Weights of a small GPT-style language model, trained from scratch on English Wikipedia.
Size: 8 layers, vocabulary 2542, 21.6M parameters.
MLP neurons of a small language model. Each row is named by its layer, matrix (down: output weights) and neuron, and shows model dimensions 181-276. Each number is 128 + 24 x the weight over its row's rms, rounded and kept within 0 to 255.
A block is one neuron, or neurons of one layer that tend to fire together. After each block is what it responds to, as a language model described it from the Wikipedia text at the highest values.

L2.down157 [117 171 120 153 116 154 128 116 154 117 107 139 146  98 120 157 107 146 152 118 119 201 125 132 154 172 114 137 144 147  98 144 121 108 104 135 130 132  99 100 132 141  68 126 139 105 119 126 109 123 105 113 142 109 143 116 107 130 106 118 141 162  74 128 100 115 116 145 150 114 131  98 126 145 126 142 127 118 138 148 134 173 123 102 126 128 123 127 104  92 148 116 140 117 148 154]
Finite main verbs, mostly was or is, right after a sentence's subject (He, The town, the band), starting the predicate.

L5.down230 [124  94 144  94 119 120 112 159 122 127 125 102 137 100 156 103 121 106 168 176 116 141 147 156 121 108 114 178 147 145 113 124 138 117  75 137 144 101 189 124 120 145 104 116 103 149 152 118 145  99 117 153 167 132  92 114 117 149 121  92 148 122  95 146 100 127 133 126 118 148 125 154 122 149  97 121  88 116 100 136 107 107 143  87 114  80 184 105 148 139 160 105 115 162 153  84]
L5.down620 [103 173 115 150 124 125 110 113 135 134 187 117 142 105 154  96 140 124 126 155  61 167 106 175 126 101 121 163 133  81 126 138 110  91  77 112 145 139 133 137 107 128 123 145  81 152 147 131  85 118 151  81 137 146 124 126  94 134 121 125 127 171 111 131 167 111 130 138 169 105 137 112 110 131 121 113 147 165 163 156 109 110 119 131 160  97 122 111 155 121 136 118 129 145 135 143]
L5.down1006 [111 126 189 136 157  95 119 133 125 158 124 135 170 130 131  75  51 125 171 113 156 156 121 162 134 127 153 161  97 116 107 114 147 102 100 103 126 131  92 137 134 110 154 125  78 105 125 129 121 119 136  90 123 107 149 145  82 162 116 112 111 121 112 119 124 165 109 149 115 164 123 131  99 120 130 126 103 104 132 130 131 141 106 132 134 106  92 143 160 100 153 146 143 147 168 136]
L5.down1252 [103  56 109 123 163 166 109 135 194 155 157 129 148 108 138 107 144 150 128 144 117 105  96 131 154 195 145 110 152 144 129 147 127 109 100 104 144 127 121 151 110 116 113 127 122 108 142 108 143 121 137 151 122 136 129 145 144 112 152  85 162  99  96  89 112 152 107  67 143  92 124 119 110 134  88 122 155 144 126 139 128  97 131 133 179 130 117 117 148 129 117 149 108 130 144 106]
L5.down1400 [122 106  85 106  73 164 129 118 163  90 176 137 136 138 113 129 120 117 119 113 132 166 126 109 105 109 143 106 126 133  97 111 119 108 165 135 114  86  94  78 126  72 114 118 133 120 157 126 157 146 153 133 139 106 127 102 109 110 135  92 145 145 136  80 125 102 161  94 132 173 136 124 117 132 163 147 150 115 148 163 112  92 125 112 161 116  94 122 140 164 118  94 119 130 147 147]
L5.down1414 [144 119 116 105 104 127 156 125 137 115 158 118 126 114 126 172  82 134 136 154 172 113 159 154 144 111 117  99 145  97 150 139  97 128 100 144 146 124 160 142 107 116 112 132 144 118 119 129 143 127  60 163 147 148 139  77 143 147  96 115  95 134 107 136 117 154 123 118 111 142 106 139 138  96 153  93 125 117 113 114  89 132 120 130 106 182 167  94 122  96  86 144 139 129 139 130]
L5.down1516 [180 107 169 164 160 116  97  97 149 117 153 128  98 118 114 100 171 144 124  99 119 133 138 130 156 130 138 142 120 148 144  99 149 153 120 134 127 104 155 149  96 148 122 151 128 154 109 159  93 155 136 181 152  95  91  95 112 126 134 112 113 102 156  99 130 128  94 131 114 183 122  89 177 147 159 146 121 133 115 108 169 106 103  82 108 170 142 155 149 132 135 173  99 153 164 185]
L5.down1615 [174 111 103 168 132 126  98 128 116 158 124 127  85 135 129 134 134  87 130  92 129 132  99 132 150 114 156  77 120 144 122 112 119 120 166 182 123 101 105 137 144  93 108 122 142 110 126 114 109 140 140  86 131 167 124 165 104 139 102 154 140 117 115 129 168 123 140 107 147 135 109 141 121 151 151 141 116 138 192 118  96 132 136 126 116 124 166 111 123 159 151 138 116 157 123 129]
Verbs and word-starts that introduce where something is, usually followed by in/at: located, situated, b(uried), found, dock(ed), is.

L5.down433 [129 145 125 121 130 139 150 121 113  69 102 128 116 123 144  89 126 100 125 154  94 109 166 121  90 153 144 139 123 136 112 124 125 107 140 128 152 117 124 103 105 103 159  92 103  92 131 141  95 131 125 167 128 120 133 110 137 130 149 125 121 116 118 157 151 107  91 103 114 144 121 103  99 122 148 126 117  82 127  95 149 100  91 133 150 125 151 138  92 150 137 130 129 138 115  94]
L5.down654 [117 136 154 141 151 117 143 106 102 126 134 135 151 140 148 126 151 103 130 104 111 150  74  94 123  99  75 114 153 122 143 123 116 140 135 134 145 111  97 146  55  94 100  82 141  88  59 143 113 153 134  93 131  75  81 109 158 114 149 108 119 147 152 109 112 141 126 107 163 150 101 114 106 135 129 154 117 123 117 138 127 131 120 143 112 122 142  65 134 133 126 150 107 131 125 121]
L5.down831 [111 122 140  96  88  94 130 122 127 110 128 175 127 129  88 118 132 126 190  80 128 147 100 124 105 106 149 135 178  99 135 102 123 145 119 132 123 139 133 110 121 120 145 111 134 138 133 152 102 120 107 125 131 108 145 178 167 139  95 125 134 138 164 119 101 106  91 105 154 154 164 138 129 110 156 138 109 127 171 140 107 133 116 135 131 171 153 159  66  96 150  91 126  85 147 119]
L5.down981 [169 160 134 133 141 131  78 128 131 134 120 166 181 146 122 112  99 118 181 129 162 135 115  96 149 143 106 151 123  93 145 140 130 131 113  86 137 126 127 180 128 144 118 153 112 129 148 145 154 116 116 104 126 117 109 140 134 143 125 116 148 100 114 187 161 149  97 135 182  95 153 133 134 157 143 162 157  29 143 150 153 140 152 135  92 127  82 126 151 111 115 134 111 143 120 132]
L5.down1020 [154 142 105 115 142 110 119 133  81 136 102 154 121 112 205 158 124  89 150 160 161 134  78 162 123 132 159 116 100  50 125  96 104 137 155 138 143 143 114 131 100 122 104 120 118 105 148 108 141 125 140 108 160 123 127 119 163 113 148 152  91 161 112 163  94  97 146 175  99 160 128 108  98 178 113 115  88  88 149 121 121  94 178 151 173  96 123 135 169 131 121  97 147 106 130 105]
L5.down1117 [147 124 109 122 159  81 124 147 133 162 117 121 140 132 135 146 107 129 118  98 125 136 134  96 175  70 125 188  98 147 159 150 135 135 131 154 117 155 124 120 113 151 133 124 107  96 138 121 102 108 103 112 161  98 123 119 124 106 135 173 122 135 149 116 100 164 134 138 127 156 119 136 127 190 132  67 131 158 115 144 117 144 115 132 170 149 154 124 171 100  99 115 127  99 138 131]
L5.down1729 [ 99 136 130 149 155 108 142 102 158  87 106 114  95  81 164 113 167 111 155  91 101 133 145 102 121 149 148 177 156 124  66 136 102 140  87 126 133 138 114 146 142 105 180 134 113 112  82 122 160 132 138 129 162 126 105 157 150 148 117 165 132 158 100  79 140 144 131  98 126 118  74 162 158 170 125 129 122 101 115 109 127  88 141 132 130 137 149 125 142 133 102 112 147 114 164 149]
L5.down1762 [121  94 104  88 113 142 119 114 166 141 128  67 108 107 125 137 133  85 136 139  87 123 103 119  97 103 117 107  97 132 139 173 103 167  91 119 102 161 110  97 102 113  92 145 106 107 110  97 154 136 103 102 108 121 113 147 111 138 145 106 140 110 192  91 110 148 107  81 102 146  96 136 151 126 145 120 152  83  87 142 121 129 119 136 136  70 126 149 112 137 131 116 136 112 109 173]
Digit or decimal-fraction tokens partway through a numeric value in stats and measurements, e.g. the .9 in 1.9 cm, .5 in 23.5 million, 8 in 119.787.

L5.down442 [ 95 135  65 124 147 143 130 141 170 120 124 129 133  90 171 115  86 107 129 113 111 118  84 157 137 102 107 160 122  96 136 130 121  78 140  74 121 137 119 113 109 120  93  73 146 152 110 118 108 167 136  97  88 134 129 114 168 135  98 111 118  91 127 113  90 177 129 142 135 126  82 111 114 143  75 123 145 118 141 110 122 111 182 104 146 113 145 100 126 120 130 125 131  95 122 166]
L5.down812 [147 114 136 151 139 136  87  99 141  97 135 149 114 140 112 161  92 146 128 148 113 104 149 124 141 106 163 170 118 159 119 111 170 165  76 137  97 117 118 161 151 112 132 104 193 115 133 116 136  73  82 138 124 104  73  96  96 134 136 110 138 120 102 144 135  71 120 110 188 105 132 124 142 114 144 101 103 144 119 103 106 139 115 164 119 165 127 136 100  89 105  87 105 106 150 138]
L5.down1331 [109 128 107 158 128 136 129 129 115 130 102 153  91  81 123 157 135 122 173 108 133 140  96 161 120 146  74 136 136  88 125 150 124 137 153 128 131 133  95  97 157 134  95 134 117  92 170 104 122 107  99 103 115 127 163 166 128 135 138 148 123 100 134  93 174 125 119  84 124 116  88 123 155 158 153 114 150  69 148 116  94 175 123 127 125 118 128 119  69  77 125 126 112 168  93 139]
L5.down1386 [ 93 145  92 179 148 145 148 133 124 126 143 134 127 100 158 125  88 140 119 103  61  87 154 172 113 112 113 122 119  92 142 192 130 151 129 144 148 143 124 148  80 124  93 137 166  93 145 121 116 107 134 169 112 131 124 130 141 107 129 116 114 101 134 133 119  80 127 180 163 126 115 135 135 139  81 129 109 114 142 112 127 109 136  85 119 121 104 116 136 145 109 101 131  83 177 146]
L5.down1393 [119 108 135 112 108 129 127 152 136 137 128 151 108 130 162 166 136 129 136 142 136 163 105 139  88  76 128 140 128 108 127 189 132 136 119 142  80 113 118 148 118 141 137 150 141 115 143  75 146 131 127 147 130 117 134 144 111 129 108 124 118 137 123 170 135 172 145 148 136 155 117  81 150 111  89 150  93 126 123 113 100 116 134 121 123  85 127 110  94 154 126 128 132 100  68  86]
L5.down1524 [ 77 164 142  88  96 112 129 139 139 106 146 133 117 112 101 171 119 125 192 119 155 196 133 105 114 177 134 126  76 123 151 167 153 139 126 100  79 125 134 128 155 169 108 128 144 139 106 127 138  99  99 133 122  88 113 108  88 105  91 110 142 165 173 142  99 151  91 133 113  92  73 144 120 106 116 117 101  97 118  70 127 135 158 105  88 146  97 130 110  97 114  66  99 108 100 153]
L5.down1530 [143  98 124 135 168  93 129 172  84 161 134 117 109 174 138 144 120 120 125  99 107 134  85 106 157 134 193 123 115 142 113 136 168 168 139 172  90  87  75 105 155 111 136 138 102 138 118 140 137 116 155 100 107 126 129 111 109 134 127 116  61 179 103 137 163 142 104  95 135  99 138 135 155 135 128 146 118 121 133 117 125 156 150 119 127  83 148 101 163 114 131 147 123 149  82  91]
L5.down1594 [ 94 107  94 152 128 141  85 104 146 103 135 128  99 102 156 184 109 107 159 180 111 123 109 123 139 113 100 123 117 101 140 173 123 140 120 166 140 114 152 140 115 134 168 187 129 154 132 129  96  91 104 127 110 103 106 143 117 135 159 148 138 118  99 145 133 138 126 126 109 142 157 118 148 132 121 121 104 120 111 122 114 112 151 113 121  90 157 128  93 126  82 106 126 104 124 124]
Final word-piece of a name or noun that is the sentence's subject, just before its verb, as in Fellin-i's, Thomp-son was, organ-ization began.

L5.down168 [149 183 106 100 123 135 119 140 119  96 105 161 138 186 148 102 123 135 155  68 100  67 125 153 126 112 118 140 114 119 168 179 110  82 163 165 129 142 194 105 187 120 113 132 118 101 105 164 133 125 153 143 125 142 143 155 106 136 163 170 150 150 116 111 127 114 142 172 130 144 118 116 129 193 107 146 128 130 139 112 114 111  97 154 169 115 140 135 113 100  91 133 123 108 133 121]
L5.down714 [106 172 118 138 125 160 122 152 131 125 142 173  88 118  96 171 136 173 198 113  87 130 156 122 108 131 112 132 162  96 146 138 136 142  86 144 153 125 154 136 142 177  99 108 132 139 111 171 151 138 166 130 140 138 165 121 123 132 103 118 120 135 132 140 134 158  79 171 125 125 126 133 139  92 137 197 143 142 122 122 166 164 157 127  91 124 100 110 111  84 122  92 129 113 137 100]
L5.down817 [123 121 134 143 112  89 100 135 107 123 151 129 118 128 176 106 113 118 130 141 173 133 108 158 110 104 100 182 142 148  94  78 161 129 103 122 123 106 130  89 161 139 108 127 144 102 155 104 137 174 104 168 164 121 138 167 128 121 105 152 164 127 176  98 146 135 147 134 133 156 119 153 124 130 112  87 161 120  92 131 170 103 144 118 121 120  87 143 166 106  86 119 142 143 138  87]
L5.down928 [150 116 131 124 132 139 141 107 120 147 122 110 143 126 103 106 156 150 173  72 133 132 117  99 122 141 157 100 191 123 104 108 108 109 110 140 144 100 161 138 145 118 149  95  88 129  90  82 112 114 149 150 151 128 120 127 153 147 153 147 150  97 176 125 133 123 165 142 129 100 133 145 128 122 135 160 129 108 147 121 130 147 128 172 117 138 142 121 130 134 185  91 137 145 126 121]
L5.down1200 [133 137 134 121 100 126 122 165 105 129 140 105 148 150  95 178  88 109 149 119 136 104 107 140 148 126 105 132 137 113 107 147 155 114 142 158 134  89 130 127 113 157 101 129  97  97 128 141 119 137 154 151  95 129 140 157 104 174 155 129  87  86 131 124 144 104 118  99 107 155 130 113 116  67 104 107 100 149 176 116 148 157 130  88 120 126 171 112  85 133 136 119 124 145 146 159]
L5.down1212 [158 129 138 109 181 110  94  73 173 119 101 138 130 168 138 124 137  77 136  95 147 133  65 110 174 124 161 122 162 130 143 128 161 128 107 162  98 106 165  95 126 134 112 101 157  93 130 151 142 110 147 148 100 124 110 152 136 131 121 143 151 148 172 102 146 145  97 124 104 118 177 175 141  66 156 162 167  98 157 134 168 135 170 105 122 121 158 107 120 128 135 155 104 120 153 143]
L5.down1550 [141 109 141 137  99  80  89 118 157 127 130 125 121 114 133 156 143 148 109 115 112  87 123 152 136 111 134 116 144 131  84 160 151 159 140 107 161  91 121  83 119 106 135 122 137 130  93 125 119 145 145 146 140 147 124 156 114  99 126 149 154 121  89 118 137 131 122 163 101 142 167 127 135 122 114 121 188 109 129 134 157  78 154 159  96 118 150 126 140  98 152 121 123  93 147 125]
L5.down1640 [128 148 136 131 141 117 135 127 151 150 151  92 104 156  98 176 154 130 117 123  97 159 112 165 147 113 148 117 113 107 126  94 101 105  88 165 148 135 132 101 118 147 119 145  99 107 114 176 135 125 159  92 143 105 142 168 159 117 151 138 129 188 212 130 135 130  96 136 132 133 151  96 126 130 131 109 133 183 128 110 154 158 114 147 174 157 134 107 111 215 116 174 132 124 160 114]
Tokens inside column-header text of Wikipedia tables and infobox field labels, e.g. Number, Peak position, %, No., Melting point.

L4.down197 [116  95 147  91  97 171 133 126 129 110 151 145 131 151  89 136 144 168 132 117 168 177 126 121 116  93 164 139 141 139 121 141  93 105 120 118 146 111 144 126  98  93 123 130 130 104 143 105 120 128 157 158  45 115 176  91 101 170 107 132 145 146 139 142 152 121 129 111 178 145 156 119  92 165 142 131 165 134 113 136  87 177  78 181 105 125 135 136 111 129 137 130 109 136 133 108]
L4.down301 [139 137 185 125 110 102 111  93  99 160 130 138 123 153  78 145 187 146 136 168 106 139 116 108 143 152  89 151 161 130 142  91  92 158 123 120 152  91 118 176 144  86 145 150 136 149  68 122 128  72  93 104 116  80 122 121 148 170 110  71  96 130  90 141  87 176 123  71 135 118 169 123 127 107  94 144 141 160 119 127 162 137  71 143 120 140 131 112 112 139 162 131 102 117 146 135]
L4.down537 [128  66 143 133 136 122 124 136 142 107 137 171 135 130 117 145 150 103 149 118 111 105 177 157 116 102 160 153 132 100 119 119 102 134 158 152 135 119 146  97 151 126  99 126 109 159 139 136 129 115 107 145 169 139 130  96 102 149 156 153 123  93  92 118 118 134 116 139 101 113 105 125 159 159 153 112 134  94 140 106 118 109 132 153  94 108 131 134 120 126 115 124 113 173  62 172]
L4.down690 [163 103 126 154 135 178 151 155 127 135 147 134 113  96 115 106 108 140 146 133  78 105 143 133 154 138 150 133 108 114 128  95 113 122 111  93 129 131 140 118 122  90 125 127  70 139  77 121 106 139 176 156 119 121  96 169 126 174 160 104 175  90 105 149  80  78 108  89 140 118 109  89 159 165 117 153 154 120 157 113  97 174 168  95 161 125 113 111 119 108 151 147 122 146  74 110]
L4.down971 [144 125 135 144 151 124  93 113 168  86  89 118 112 111 118 121 125 136 108 105 130 139 152 124 146 130 159 141 151  85  97 116 142 135 165 112 104 106 156 144 114 101 150 108  84 112  74  93 154 127 102 138 111 172 149 105 128 110  90 136 110 117  93 129 126 141  97 127 148 102 120 137 148 102  86 114 100 181 100 133  95 129 157 135 134 154 151 133 157 118 151 133 141 130 107 160]
L4.down1109 [130 139 141 172 133 102 137 145 110 121 159 103 129 153  94 195 148  65 104 151 160 135 154 162 144  90 150 156 105  88 126 109 112 126 160 111 139 136 130 175 132 104 132 102 143 120 138 135 162 105 107 118 164 129 149 116 141 131  96 149 139 146 139 148 129 107 161 134 135 153 164 102 142  94 100 123 119 162 101 130 124 110 178 136 103 125 137 113 139 139 157  98 110  82  76 108]
L4.down1119 [164 136 136 139  89  99 109 123 108 124 120 105 111  93 142 130  93 137 119 152 105 127 153 127 154 134 137 131 127 132 150 113 118 113 139 119 152 117 119 136 152 118  54 140 117 163 119 125 104 117 120 140 159 137 146  93 137  95  95 111 115 159 109 128 116 139 123 154 135 135 165 138 128 103 146 130 122 132 161  69 112  78 156 105 159 134 196 137 120 171 133 129 103 160 121  93]
L4.down1137 [101 120 117  82 155 132 124 163 124 162 119 107  55 110 121  96 153 119 142 117 146 122 101 107  97  76 120 147  73 127 162 163 119 121 138 140 146 132 112 119 133  98 133 115 146 149 141  93 149  81 129 144 132 154  56 101 163 111 145 152 153 138 140 100 121 112 172 162 108 160 118 135 137 137 108  95 131 116 128 156 133 119 130 140 169 182 167  94 107 140 132 181 141 126  81 114]
Word pieces inside the last column headers of markdown tables, such as Ref, Refs, Source, with weaker hits on infobox field names like Network or Longitude.

L2.down260 [118 168  97 128 128 136 133  98  84 120 137 108 102 164 124 117  86 116 153 132  80 141 101 170 109 150 121 159  94 121 151 143 115 124  94 128 127 111 110 102 121 106 152 140 117 107 109 112 104 185 119 133 143  92 174 114 110 138 123 132 100 158  81 129  96 116 119  98 137 116  76 101  79 177 150 131  48 127 140 116 137 117 119 162 173 155 121 139 105 123 125  99  96 147 149  93]
Commas (and who/which) right after a subject noun, name or connective, opening an appositive or interrupting clause, as in "Relugolix, sold…", "which, though…", "Also,".

L4.down79 [ 86 172 150 165 133 118 100 109 140 155 106 153 136  74 105 124 137 136 109 124 116 146  94 108 184 140 128 139 107 122 148 108 138 100 169 111 137  99 115 119  91 112 174 188 125 131  74 110 104 116 107 149  99 145 139 138 130 162 135 112  72 130 130 138 160  91 124 126 167 132 133 121 129 113 126 116 140  86 101 101 117 151 198 108 130 143 150 117  60 140 117 107 109 156 125 144]
L4.down162 [176 136 156 110  93 146  96 110 146 113  97 105 134 120 115 112 133 112 153 161 113  91 173 131 151 111 131 101  73  96 109 101 145 136  87  92 144 119 150 124 166 125 108 138 136 162 137 152 140 115 137 108 108 170 112 145 100  90 112 152 145 161 117 151 103 124 149  95 110 179  92 129 141 155 149 148 151 136 116  87 124 102 158 131 116  75 160 130 116 169  97 126 122 127 155 121]
L4.down292 [159 124 103 105 158 115 137 148 120 150 118 131 125 135 164 111 152 119 101 154  73 121  99 134 137 136 134 129  90 145 161 111 123 166 141 140 125 117 142 124 158 111 128 115 111 129  81  99 154 112 157 122 159 130 208 112 156 147 115 128  74 131 129 112 130 182 121 125 148 132  81 113 135 131  87 147 122 103 124 126 133  77 107 133 118 183 142 106 108 105 144 143 129 148 145 153]
L4.down789 [ 90  95  70 109 150 118 149 137 105 124 100  87 100 119 139 115 135 127 109  98 101 119 127 161 175 121  60 139 120 107  86 165 143 154 156 122 135 122  91 135  89 130 175 136 136 115 152 136 127  82 142 103 162 127 156 121 133  92 128 160 132 145 133 160 112 106 116 121 103 156  88 130 116 126 120 137 140 116 134 115 111 143 165 110 107 145 129 129 136 169 133  79 147 136 145  98]
L4.down991 [133 177 137 115 109  50 136 100 115 139 149 117 136 140 156 125 138 121 118 130 132 146 138 102 138  98 152 134 143 128 134 134 147 148  78  91 162 123 130  83 123 120 130 153 145 154 109 101 110 113  96  97 144 126 147 170 163 105 117 125 120 129 144 112  88 103 136 145 146 118 136 113 115 120 130 146 151  84 120 122 146  68  83 125 101 103 169 130 130  69 161 128  85 136  83 131]
L4.down994 [148 143 123 115  84 108 117 134 127  97 141 119 114 151 136 189 146 132 148 117 103 103 172 177 126 110 135 137 144 163  75 171 146 123 105 136 121 105 139 104 130 152 128 111 144 153 123 115 125 100 132  89 149 127 100 142 129 109  92 125 124 160 129 157 109 144 108 118 141 137  94 133 194  85 131 123 133 177 108 155 122 113 129 115 116  72 110 130 123 121 107 134 114 126 136 167]
L4.down1405 [140 133 146 148 144 111 121 147 168 156 110 171 124 159  91 116 129  91 122 109 109 150 122 116 157 165 118  88 125 123 121 154 129 162 176 142  95 125 133 137 122 135 115 151 169  89 148 139 120 132 181  91 104 103 149 100 116 138 119  97 132 138 133 117 155 134 134 104 141 117  57 129 141 133 181 141 166 165 110 117 146 115 122 116 122 160 127 145 104  71 159 127 166 165 114 148]
L4.down1779 [157 140 127 117 139 115 149 152 161 135 101 135 149 156 124 144 145 142 152 157  85  74 108 141 137 157 160 130  83 102 192 128 118 130 134 120 132  75 126 115 110 128 115 151 125 144 103 155 121 114 154 132 111 163 143 197 183 114 105 132 144 125 119 150 111 114 141 120 140 120  89  97 136 139 104 148  90 142 161 117 175 137 152 143  88  70 159 115 169 128 105 148  89 125 119 121]
First digit or article opening a measurement, time or count after words like about, approximately, at, such as about a mile, 7:30, 1.9 cm.

L2.down597 [154 152 100 132 138 131 108 143 149 164 117 144 140 126 139 120 145  97 124  74 136 117 165 107 107  86 157 127 130 152 135 105 158 125 134 185 131  95 145 109  78 124 124 105 164 134 125 130 143 209 161 178 100 112 152 107 152 151 113 142 146 136 157 133 149 137 162 135 166 160 105 141  92 183 135 128 165 123 125 140 149 136 135 111 130 133 135 100 110 100 117  91 196 120 152 191]
Numbers and number words giving counts, such as 25 appearances, eight pieces, few; also word pieces finishing them, as in thirte-en, n-ine, hund-red.

L4.down109 [122 156 129 106 157 152 141  72 172  97  88 126 117 136  96 107  80 123 123 153 139 156 108 148 107 118 126 157 164 148 150 156 179 173 133 143 153 163 160 146 136 119 117 113 156 103 149 134 131 115 132 153 128 119  99 110 107 124 162 132 151 134 158 116 152 113 126 131 109 191 163 170 173 121  99 144 135 147 145  96 118 152  89  87 161 123 140 110 144 115 113 105 108 115 147 149]
L4.down125 [125 134 136  97 145 156 127 145 130 134 107 157 113 128 130 117  96 117 127 117 116 105 112  66 167 107 118 152  96 100 165 142 140 109 118 133 146 159 143 113 126 144 182 146 124 135 129 150 144 119 111  77 152 124 149 117 133 107 144 144 119 142 128 140  81 143 131 128  83 133 121 139 133 118 102 121 117 143  78 137 139 123 145 166 175 123  88 152 160 139 141 145 102 110 173 133]
L4.down391 [116  88 114 146 101 119 112 102 128  94 110 118 112  86 165 113 141 118 133 169 129 118 127 138 139 121 100 139 116 137 117 117 134  94  97 161  96 141 146 122 129 154 110 155 153 136 153 140 115 167 115 136 156  97 140 168 116  95 120 163 112 134 135 106 147 135 132 125 126 157 122 164 168 117 144  92 105  60 116 102 108 139 116 151 101  78 100 130 129 117 136 126 158 120  95 129]
L4.down399 [127 153 125 148 105 142  98 120 134 177  79 150 110 126 147  96 137 122 151 152 144 123 134 120 159 120 123 102 122 119 108 134  99  94 108 167 139  74 127 112 135 140  81 113 168 100 164 128 118 130 120 160  77 118  98 136 119 142 127 148 144 174 116 155 175  93 118 106 151 123 127 171 112 123 159 103 129 196  94 157 149 133 168 155 104 118  94 136 169 121 168 173 103 114 147 128]
L4.down692 [141 126 114 122  92 132 111 123 127 139 110 143 111 117 160 120 137 132 124 165 155 130  95  99 101 130 113 134  96 140 156 112 105 147 106 122  91 125 159  95 144 108  96 122 131 151 111 110 134 100 149 156 109 132 138 121 114 154 145 156 141 116 141 141 130  80 150 116 111 117 151 123 145 153 151 123 146 152 133 139 127 216 128 134  73  85 122  96  64 137 173 121 142  58 148 140]
L4.down784 [ 86 106 116 168  75 110 140 177 100 104 117 130 152 138 139 127  83  85  88 126  86 141  85 146 128 128 135 114 130 136 115 175 118 112 139 120  97 141 115 141  94 110 122 140 105 135 173 110 117 141 107 117 120 113 114 126 118 107 150 143  81 105 127 134 158 147 165 124 140 132  89 140 142  58 109 135 141 120 125 144 147 108 117 155  98 150 119 101  88 143 132  79 157 131  87 142]
L4.down1138 [112 169 109 140 106 169 125 137  95 138 121 114 126 133 154  97 133 135 184  97 132 141 124 110  98 142 134 131 130 147 133 129 119 136 121 101  84 117 131 116 150 165  96 112 131 124 114 143 174 124  72 144  85 119  75 111  94 134  98 184 103 109 128 183 155 111  94  99  95 132 120 117 135 129 122 102 142 187 118 131 167 148 102 140 124  76 124 125 125  79 117 122 126 138 125 217]
L4.down1603 [194 172 135  82 140 145 130 101 140  97 148 106 140 123 136 118 163  92 186 133 128 135 101 117 143  88 139 138 135 120 142  83 103 132  94  99 114 165  88 168  74 112 134 104 129  98 105  88 110 163 160 145  88 134 115 175 154 177 135 133  97  92 123 130  97  99 105 129 148 134 113 121 134 123 124 108 146 116 104 170 124 152 138 167 122 172 119 143 174  98 153 118 120 133 139 141]
Periods closing Wikipedia sentences, often before a paragraph or section break ("Record's.'", "Texas."), dots inside URLs in infobox "Website:" lines (www.wlraradio.com), and has/had in personal-life sentences ("married and has").

L2.down1096 [142  85 137 125 113  97 139 137 130 166 129 147 121 154 103 112 135 126 134  76  73 136 128 110 161 128  89 166 100 143 121 119 122 152 115 167  80 124 148 155 103 103  65 107 176 134 118 135 128 132 136 101 148 105 104 111 119 119 163 152 119 137 116 123  99 133 139 115 141 120 133 133  98  94 199 180 128 119 166 107 162 154  93 125 136 150 105 138 119 100 140 162 147 136 106 125]
Pipe or semicolon separators after header cells in Wikipedia tables, such as "| Name |", "Writer(s) |" and "Driver;", plus occasional "both".